{"n_layer": 8, "d_model": 512, "n_head": 4, "n_kv_head": 4, "head_dim": 128, "d_mlp": 1344, "vocab_size": 8192, "activation": "swiglu", "norm": "rmsnorm", "norm_place": "pre", "norm_eps": 1e-05, "positions": "rope", "rope_base": 10000.0, "rope_fraction": 1.0, "qk_norm": false, "attn_scale": 0.0884, "bias": "none", "tie_embeddings": true, "parallel_block": false, "extras": ["capped logits"], "init": "uniform", "init_std_qkv": 0.0287, "init_std_o": 0.0357, "init_std_up": 0.0411, "init_std_down": 0.0411, "optimizer": "muon_hyperball", "lr": 0.006, "beta1": 0.95, "weight_decay": 0.0, "lr_head": 0.00943, "grad_clip": 2.0, "warmup_steps": 200, "schedule": "wsd", "decay_fraction": 1.0, "decay_shape": "linear", "final_lr_fraction": 0.02, "batch_tokens": 32768, "seq_len": 1024, "doc_mask": true, "train_tokens": 311200000, "steps": 9498, "dataset": "wikipedia_en"}
MLP neurons of a small language model. Each row is named by its layer, matrix (gate and up: input weights) and neuron, and shows model dimensions 304-399. Each number is 500 + 40 x the weight over its row's rms, rounded and kept within 0 to 999. Numbers have three digits each. A neuron's up and down rows have the sign that makes its largest values positive.
Before each neuron's rows, "fires on" lists the tokens most often at its 100 highest values on Wikipedia text that the model never trained on. A number after a token or word is its count.

fires on: " ri" 16, " Wi" 15, "Re" 13, " Li" 11, " Bra" 11
L5.gate885:524542530458368567490506506385484532479494503524584495491507480407480452473405522456475480468488407490574499466521604561483501454522477517485538479505434479436549525552537510445529481506510503536539553499506504511451541516522556501463499521458424502483469518505520511529457548501552515568
L5.up885:526410540491463539474502510483466551483591469491516506525452526522540443399443562476480521548500498461499487476575544478627500458498535494547503484489467541514467526496511537482512503441594495467504469485478553526519500516505555481496523525466492544489525573429483452533536482480478545493

fires on: "'" 52, "11" 5, " present" 4, ")" 4
L5.gate356:509510535522508437445439597583509551543477482522594505458547431492542505507480589568491484475497508524519439410530479476532530545444474601507464411484511549468492512518474459467537488476524496457571516509534494523509511435532493473522442499484491423448561487531537436499508478477524479511
L5.up356:519497523490499416430476472553528578524468515462478482478483547449483511491529480477535540546452513519436462517561443481456564460427514527509428415512489511565491503531502477447562545488479478509477529478534518554500586534461522574495531476521465541481507480436490485460519502501446506541

fires on: " and" 49, " or" 13, "," 10, " to" 6, "/" 5
L5.gate1122:466524543520540503509534590502478472516496492538433504557546606524564520513514542468564492494479506486562462467463456451522546518442477481526492447433512505499476462489524495519498446483460491509560446559510526497588542537477494573395491486484504462461489516547508515460512517517503447548
L5.up1122:518517472431482561452582527543447553601526488532527534522437534513517489472429480503517471560461531509477494474478486428484467517458440490521562516523504518515513463551494535545500619525500523426515481534525462511524571485514478543487527437520459525462520569463459510506550503465509494500

fires on: " began" 16, " did" 12, " begins" 9, " does" 6, "ed" 6, " beginning" 5
L5.gate163:472500524460527558493563534484505459569493542483409577475512458415528539550468493424591452490533559475524505545537495513480510479553486496525514477522474545442486497540447544511480505488496611569454476542479481444510546530479486483511527546434457514482523457540507506452492525510453463504
L5.up163:495497575498418507512493524490480513552532534488480475441526537485538585526566543560496455491540453514482508439524490499423472419492533538497543539537506524451459495525512410503564555471500499461532481498537517491481495449507502521469574512513523469520464495537544502489384458483533490479

fires on: "'" 37, " U" 6, "si" 5, "ti" 4, " Wi" 4, " up" 4
L5.gate932:508538547472466497443495522517542530501573463486489451525477499460476549479556472519530408514493478500454482466573500465471528444568490501556573501533464447465494447490547535523457516506510484492467474488553447475518530451551511517439552510514459553509425480420453479476450425473498481472
L5.up932:466497524506436531544485540502469527465545555528471419495497546521568463511491513472506487464514547427490462492506534553460484521503491551560501497504509520447518540476507586512539550431512497481519468512515507498539578471422518518438554590528471464463482462480415500535430516530498586503

fires on: " U" 30, " Wi" 11, "U" 8, " Total" 4, " So" 4
L5.gate19:555558493487483521478432549499455502453566526513517412485489455441550506476541540457472547422462460568516545466482478473507541470528459498565510533480569528546475555540486469557584489443547496522451491447570471455433490465546456512503472528456469452530440501548442490555543529540513558470
L5.up19:485500470581439559468458458520464575528523454503483539509535489534539501464498467502565472481484459501473520473560509480494555500501449471506531467459515510467563461499489480513500491484466513489378555453514529471572525543482497503573495513529546505502444510522372538582515494484472431538

fires on: " of" 31, " about" 6, " approximately" 5, " least" 4, " over" 4
L5.gate143:562486465587521514510539495472521555451449486521456467486478446489531570511473593493518544500568551551474438519570551523535488520442506527525478520481589510458516460555523521497518472381516515390476468504509468588445468481427539477511550475466501413536425509515493448508487499524475432476
L5.up143:533504482495544541464473495501455518538518464483530471501489510458531592488546554578540487472446511578461503511531474552436493480476468444561510444467492447494481549513513514461497542519517488562428486416519507486471474480475515499487475513549465468453489510541495428442468482451453471501

fires on: "i" 39, "a" 31, "o" 14, "u" 12
L5.gate726:482495461498493553494497520477441568486475634514501442525505479447511514566535462443426491478499493464486474504503513473476509505458529488504489487545457462465514515577518508484531459573434506535497522534545513514529491547515481490458632501517429540505569433501471516508512497487502435478
L5.up726:476455430476485471520519460472549435492508564497508492435504510450503493551604478539460478510461532450504518535490537505533483509503526481476567516464480504499525492563582539403490474563471481450433483469461534583483528538432563503514555494487539511557556432494531542391451515440512495525

fires on: " in" 28, " c" 15, "In" 12, " –" 6, " In" 6, "On" 5
L5.gate9:496494563510447527418512490519496554470540537429539455500474480540532433547509473460463524521456470437479440545487489603484510495493526483485554586495544476502444495526561496529451489531529434515546525476476434508516472508569552520501474499576511456533518472560485489515501506556480403478
L5.up9:468539448479483584487436498526532495586462472454470480524548478484497472504524519474478547546457442496553441525458499495562465508466474514571484483454492470460516511490530538581439461488510490542528528517530503583459510559484545483521507505587446479511513559513459528544548578540451509497

fires on: "=" 49, " early" 4
L5.gate62:461507487476491514515498498519513565435491547489523452513535510525597505458404535483496509453548505481536542522560478499482445494539458561490579431453461526455505475451551526479537496505413575505462505453517419500519454528523536475478502558568484483496476474437578475395435541480527495539
L5.up62:540525576558451482466498504481476512537523530555483537554496515565518465496439541444552475506511483539475492583538529489510461519576541460486557481535583460467509461511557488477488445490472498524451491601465396548464522485504492541521533537538506471504501451468445488524449465515445495578

fires on: " E" 66, "1" 7, "se" 7, "ta" 6, " e" 6
L5.gate614:418450505460510483533511504520488415512550517540528444502473528465431480494476514449516501506446507505460427525511468476480531471432513526407523458495516532503535460493435525500461499530581511525508536502567516528515459524509527537508458525487468485482469556515499519420526556427526467469
L5.up614:430514510416502536491505555514519506515484536523505555550541542438522504532508459459514464461501508579491473559504520444454515446520548448436530422576518495463438510486512521458491545506492494452534450524488530421543583504486426477464408498494502532545550466466511525490523510495468464518

fires on: "L" 12, "D" 12, " l" 12, " The" 7, "ll" 6, " sp" 5
L5.gate1162:512507491476496457467464512438448483546510530472474530463540484414459468481470424443500476428502517467457494492555511463468512439551441514506448527487454517475552520433461570374541468478511504469425533502574496469490522395551521482530468430562453526478521524470488445486460451528490451456
L5.up1162:563522496545487402433412494497464522467572520520442518473511465467478485514545549527474524490442555459523540462474514467534458488510495540530442463415529516564427531512556533488548523516549545513570498549522452486520499502498475483462460494496488516555450486495454512456566409536526549549

fires on: " of" 42, " for" 6, " o" 6, "With" 5, "ished" 4
L5.gate1185:530504584528473492485510557516589446564583556486508520505568567496419495476576418525509518558486576447422459499481464516545456471485464492478522481492474499538549532530469493544537486508468432497575504517572527559432521475502494453458416477430520436528543474482606523468544491453473537522
L5.up1185:546561445506546491484502504451514462464524539512561450509515468475514473442530476501526488470483530517487534451470527571481555479544414475473558504477537510519551530575515501537545533466601505481565437522515578520527498451498507473464523496492485443446509562511551497533467447497485505406

fires on: " He" 32, " We" 14, " She" 7, " he" 6, " that" 4
L5.gate284:502587520388584477463471547468517487464515455507464567473539448454466519447452435498483520475514557454510501547518540477612459503587520531526553495502559496450505529500461511461553545486531473491515493520486496516516553538474497505478530449531538517552527426497512514549507530448483459507
L5.up284:498528527475541516521471569500527405526577486491591417543496433490487415474487503538533536506577571514517475504449485421503465474474504523461501480469556536444455566424541513449491467593480470428519605511490528510469549500487465493540545446432486589514377476550525468487531629561518430442

fires on: "B" 20, " a" 11, "–" 11, " B" 6, "A" 6, "st" 4
L5.gate1338:472511510472535511510514485442497530520516535456480466499544565555433484439565479489473522465517529515490494507565459490511500509511478497478456542486504491462532511448525543487499491452466535485628554458508494563531507509523554490532483518513487470511530506504536549509505457516450494502
L5.up1338:498462557488496548566514545507485446547514463478448488523466495538551455521514496544540559455521469508524525383420478506481445473468470497483490513528481513510560545533535422531506499427440483516503476540451505462536566474432540529440478520510505403551489510417581507535496471513532519451

fires on: "-" 80, "/" 5
L5.gate1281:492510494544530531510511495494413490446471435564569517495486487419455468557502501438555567519492492469517487475501510546526508484572511428504490528463488461554445545536471468519502497452530583469550492535489538566530492514518459524538433439498504520510510529471447468484499478547550533419
L5.up1281:494495577516503521467560545479518470461529517496538402448419470526491491501482460507473500536509533520436574553523532472478486581404455522469518429506514553489488568519558457544516493545462509475459517533511509499533479521477505514479474541427442521436436571501518498451449417476484447433

fires on: "e" 43, "te" 8
L5.gate1325:534532467493493470580548475524388556492493541444538503529507493559469495496541506509528534561449500509467497541597479520485467493452550556478568496513544567441474487514457474455543498539510516522410545431462539539546516506373577532470451523472486506531472501511552476482521476499495607541
L5.up1325:417458490518511465513516460518523509463464525514542510484470508513493456498497477525474556492438475451452488472505477495541432569488515499518523513523490450546514502494507506453448524450461493407488554564533478448503484485506448604479491522549494486448479482479496492508514353494521485543